{"hidden_size": 832, "num_key_value_heads": 26, "vocab_size": 12462, "hidden_act": "swiglu", "norm_eps": 1e-06, "qk_norm": false, "init_std_qkv": 0.0165, "init_std_up": 0.0165, "init_std_down": 0.0, "optimizer": "muon_variant", "lr_head": 0.00615, "max_grad_norm": 0.5}
MLP neurons of a small language model. Each row is named by its layer, matrix (gate and up: input weights) and neuron, and shows model dimensions 256-383. Each number is 500 + 40 x the weight over its row's rms, rounded and kept within 0 to 999. Numbers have three digits each. A neuron's up and down rows have the sign that makes its largest values positive.
After each neuron's rows, "fires after" lists the tokens most often just before its 100 highest values on Wikipedia text that the model never trained on; "fires on" lists the tokens most often at its 100 highest values on Wikipedia text that the model never trained on.

L5.gate990:418499535567505521462547433510540518522465510495479446482448527488460492433513503507522567474471482500556500551567518432484455501521442442457506420530512480503467489437512561472482516514480455519606425496531520442463488519507497485461501500518426573547493506508550549474540528558534493512502528541506500551482491592511485490505522409517572483498467506520526511417475483519525450395433
L5.up990:499513527474503423481526506455574394505452483399553580494488494545545544523549528493473501429450540538496439517510490448457488461526460421528524467543473493524543512545536551464461540499505491527466454503439481581510469543503457534479505505508560496477456516523440534548476539468433507479483484399522534427450529510437516522506503469495483428555514545495460465463448498546504490552585
fires after: " |", " ", "°N"
fires on: " ", " and", " or"

L5.gate1171:501467528454556522466399506539521510483437452431461497444517486524581477512523568540470540510504559516540556442474474464418468520566426576513484503463576503481526572561477495492469505487532496561378481435472472488427463473471528489549481559494469494550494475587515440493498518465500502498547514491578470483456470476472502542535540508505515540533420470512476512468494568462487519450485
L5.up1171:434511592552469452473491481487542554519488477558526510506482503544479479467518451481525473545422503419463541530453452396420423581538533519598530521510559514515527522541586564535571528416517513562499512484516533453481482545490536543477477491518551496471522532530490538533534479546522513464473487585555448496412459489534539547544489569551517572461484477472470466473519500493482501489560
fires after: " the", "==", " early"
fires on: " ", " R", " U", " and"

L5.gate874:515490560488474473550516446560493519515513421486522499507487515414539473512559482496428433473489575569525478475479416497479532467505506439444535545549523466502471554458514515554512526558481537482492509492489470487540543497465511488475530501477463530567461524534509493501502500580538486481509465507463478459559542513487528510508473509507472487506523460483512601458597517507531572438496
L5.up874:482539456490521424467474459434468482499504433508567441516411459527464545462509481473558462452502451457515463487498450489470520532536482497509529447502556497591572469471474536486479568485475589540550441486506493469453508460440469491472533514514506587465538556459480492486427472562433438519546497497495476482437501514477568521518426524511439471471529505535515520487561510494487560506554
fires after: " ", " (", "."
fires on: "20", "3", "0", "|"

L5.gate672:522522488475509470498528515536504497528582499502480483571516470513538464485462470491532561618494507500546508477509443511606511488582501576480457511492457462498534464475496423431512517508440475443457530491451502563544500565526428459502486613490569452525490529506467547434519485514389463547478472498479521490469488464484507463439555526469470513549508468457556491551492531502464540552511
L5.up672:478484493451511542469465561524465543494553503540459470490479488473452468482474459467472526484556569489491473464443498557481542443443521545501448508409595490436516507586555539506423460546437488548514425463471499490548489562529470531493430498493497476467516482541463432479516492508458509532438533536589560502491534546561444491511478547520505531496553520451525458465430546528541492575523
fires after: "1", "0", "2", " |", ";", "3"
fires on: "–", " ", "-", " ("

L5.gate9:579547546495477497541474571473406436548538503568461534508455583520515479484546637475532464504495544515448503515504528472507478439524529524530502538439535453544522499524437404579440518504462484509496476422498513500431483500540449525517475505481526492493426560446551531475531493577491527472498475493511414469543516605471538497509493519498505495563484534566543543587467458475519491507554
L5.up9:539424514480579429572496552478515529545591534536563560512559559510530584516417503419457556520444493502501445483495533479496492462457472498487441497487491516486461494507460515514515479545514555465496511472455448459509425472504515539554469505517439448517508528489601489493435454595481508488466470541529495446420461487438522481498467522527521582601504535472439568500518580484558472440546
fires after: " ", " (", "–", "-"
fires on: "20", "19", " World", " "

L5.gate147:481514527428542495525540499500465465543537541520480475466560568547525560581524521505515462589521430548536550523468511479538456539518483499508562541535535466423444530465509440446491592436405557548386522402448473484477449553479496544405548498507464517598438484494487470520494520487532481559457486545520489495540570530498507483552524410455454516525450538489510482484503452431619479536551
L5.up147:540499534473504483622443523496557536526530485431462536449507456478572465503490541509460480487490398505553504463543505520548476445507460489531448496495559501561483551465477500467510399434509438502500554505582515450527490500503569483514552534478458516520566432442498500525511541462544425566445495567443479503497549471542442520462459490543475527481512484493489513498492561495505504451416
fires after: ".\n\n", " m", "1", " the", "-"
fires on: "==", " (", "|", " "

L5.gate2051:509504447489596516472520500531452467515529560453520471468463526496435512529439486452409507440537505498554565507494474537554440513540507456445501559411430517480441518536518572451520607473578509455463485467542475499469540434473566536499523532561454446473385519523391447585559507513543521399496501438547486513498476455456483541449454451505442501490577411466514486539521543515475462509513
L5.up2051:501455580511422481536517447546478477491448548420538487466523506538423475507506519445539484559452490509508564451508493522463472496541536534481517586563466488491518516496500571482485536507453508530551500476551499486534491493508549460418455474529461581510459384482595499426585502572426531551473494447430550523509436471515485454519518527478506569454530545525538523485454537449499515463489
fires after: " |", "1", "3", "6", "4", "5"
fires on: " ", " /", " |", "–"

L5.gate1835:509602572541464545549412480541533480547509572439520495487515436521511491459508454467465571497518444551471507506489424536507541508507517477439494517496507494507484557488434497557480430505565466532472465529445527429464480543484503462533473512509435495518428553509472550506474518551487494567471512527486465524466427427466456511469584493500456571547493475540459545476489551513485521504477
L5.up1835:450413482519515577431474532485540463536551471551460522487456511520485588502507485465463512525489572549513539490466548453555489535473477514498555438433480492534454499485485491548530494464493510497458505585528512548476491418540486474476457486521420521522482453497491504502454522478426544466479457551535481565516503509481546474516525452418561471565544496546474456550484542482521514451519
fires after: " ", "–", "20"
fires on: "20", "–"

L5.gate962:550475495520528442498458492507547448422457513479494508493504470520435501513545547493548534491489517483463539446587500567545455468502445517508496577500476497471528478426551521476469468462544445489539433420508462503534468484532415473509546453537479550490561487489506482503432518481517507554515476532485511485518532534423487474451487527560482483482595539582518467513518499503370582494504
L5.up962:469442431517476472480559476521508502504498541486462553483495534519427548506455524487541494398460525436538482443503489528500525460496547467440552493474546508465501483497553450553497496523526515540522546540555429490522427500460522429518503498540546456495523473552525481432529438552506491523514458468479389461530520484511511515536532461534589507466471559480462516415519501471528474507485
fires after: " ", " |", "3"
fires on: " ", "1", ":", "2", "0"

L5.gate925:543554501545495484499495481459519483505507508474512424468508501439495568507572496529536526518454588502502480517538600483542495498521492519489561519456545481474494515430539524487516471480495483498550530454511486476538536487552509542461522489508504477588438536463481521534545472526446539516530512538464469505510498458499489470452513450526553550509535500414568471554512473574558571481510
L5.up925:480450455508462503495538418510488537478513511533466471520565505524485546495494471506536473512476509492518530515468498538566503464524525532468477535516486504483479510496505502496475520472469417506510523518433459564467501522520503458550516417537481521555500513477440475524480543513492498579502461517509515448447504523525472525442499518542572611538517469488541474534509508445539438502417
fires after: " on", "-", " On", " |", " July", " September"
fires on: " "

L5.gate2062:504435459454497470550517560483516516520552465501520589469495518501484471491574518513496452467443427498585516520424525444506528469490501504556505494526450465557431463465515506510510485492559464483538481485451515516505484510553480544490549508417481419485585505574427495503482486513556516488468526564530527519506480527539539504431545546484515441482520519495479442495419446557473543549488
L5.up2062:500494437447492563518491467515464522447444459510490586485519519404527533518491424460509452480484447501529486538438528478506553507469427505528518461494498517484459473459517519468429512505503450490511463499543545469511475441505476502471617504515503448410491509532564502468542500466615492590427550501498450454479506453545472512491510454574507513460461549538480437461475462511504497493552
fires after: " ", " ("
fires on: "19", "4", "18", "5"

L5.gate258:483496550484498532534465485485489568426533521511499443515591571479561406515542492511545531525531503524528465541512502509541518564486466480487497519481409476558512482531463508448521481474422503544452484506507474524403532464560474481582426468435544542459479471533547512464541491515468463514511494529513435449491568458482463459519503499526518530473484538481427575545520509504505514503524
L5.up258:553481532556495558490522441461494459471577457539530557485461482499426531535543500468340569551475606415471495469499463537471547485546501496572513526461517447486490492519522497481535514525498555515486468532488474476536485471523481554477509571494424485520496497467543552527523524495447562502512532466450524517554539509482538465516488446497480485481510484532406488473485478496504491437530
fires after: " ", "-", " ("
fires on: "20"

L5.gate346:559518576447526533455517456417456418538467490468574515445488520528512486446495532543524591509525503486564432468538448491468425596506544568488460521543457531427522494494517468531454489446515537466532510512545469493588470452503405494475551576455510543528490539471549495544475473394435481447505466441446426463514471503506481611561379506488565505505495550467552442542562501556521527476534
L5.up346:446520409396535517542451431529536479503469512467545545425544559515512456481538464519566455471513529545539551490525499506386571466518451513433520494454413489471524546566456469515451460448516506508558528519447498518462533403534488533492560513525475494511440478567539491491550538470543454519534525486491430542470507502502433519505464456477453457513556491487529468466480470461481576538499
fires after: " the", "|", ",", " in", " early"
fires on: " ", ","

L5.gate1990:504457526505480490571448438482545534517536406497504569449429503487460561539506590529497520519555570579496499524530507515513520485473463477463468495533507527535438504511500574515499476514483541501516478526492443472562449539472461504480567430536449519497530502543461409532516482514492515467536438492492479466541495567500463558530538573504497491496568449475535484493503486520440494530443
L5.up1990:462555511461573483583510466500478507518482450435490580499464519456535600488546458490525444475521444514524536590441450574540529473500457449453424492476519520495518475437446465510509461476534482479500552449517468483468459350491488549499521429544491473561482486475505519547501506496501465446537486499485557505549529583496442539519530536537517514520489483521516475536549547422481466508543
fires after: " ", ","
fires on: "0", "1", " ", " (", " in"

L5.gate1826:544431543503538517438476544434536419490497544523483487470567506497540554439471576527561464486502528524455510441554546498547439515532561525533465513496554501479450485515436553489475498444491427547440487469421490478515496500466489594549489402519461500464469581520485489525516524471488544482462495432497527478520508540559478495578580470468453500506562513577484557449455507441494462507506
L5.up1826:472560438457485413493502501548496418525502435457512465533522452499510519503506466560497472471516537514534486507474537563478556474461502558481541497450511581436448546471501578476555430448516544487484506514520585535443434429512520559544451517465539522539557503516476578542498497521500526550438444547467560507510460575478536431430514473541547524500459523515562436526514456501494491501487
fires after: " ", "0", "1", " |"
fires on: " |\n", "2", "1", "12"

L5.gate1720:520443513507511543476522519531502490533512533484512514527508497519532508483508558517507520547490472457530430461456444588462470484431546580489522513464523494507485467490489486475530474517511474586471470476507471531528490467479463520495545583599399523442409426509481506519509545501512465500534441485463521549485501551523587488473479480474472562580521448456543470505469476458544531492517
L5.up1720:539473553537498484448482465451532514542558551494436438502510473519457514582500531534501397494480479437455498412460513494523479570532480496445455500469487533557564502516514412456502524484548423466560483482590435423522571557504470508585486489470518548565487558528557491492515458532483529471466578495494517493490486430514499572500503505468517470493545522485463466556494527591429417502487
fires after: "1", " ", "0", " K", "2"
fires on: "–", "0", "-", "3"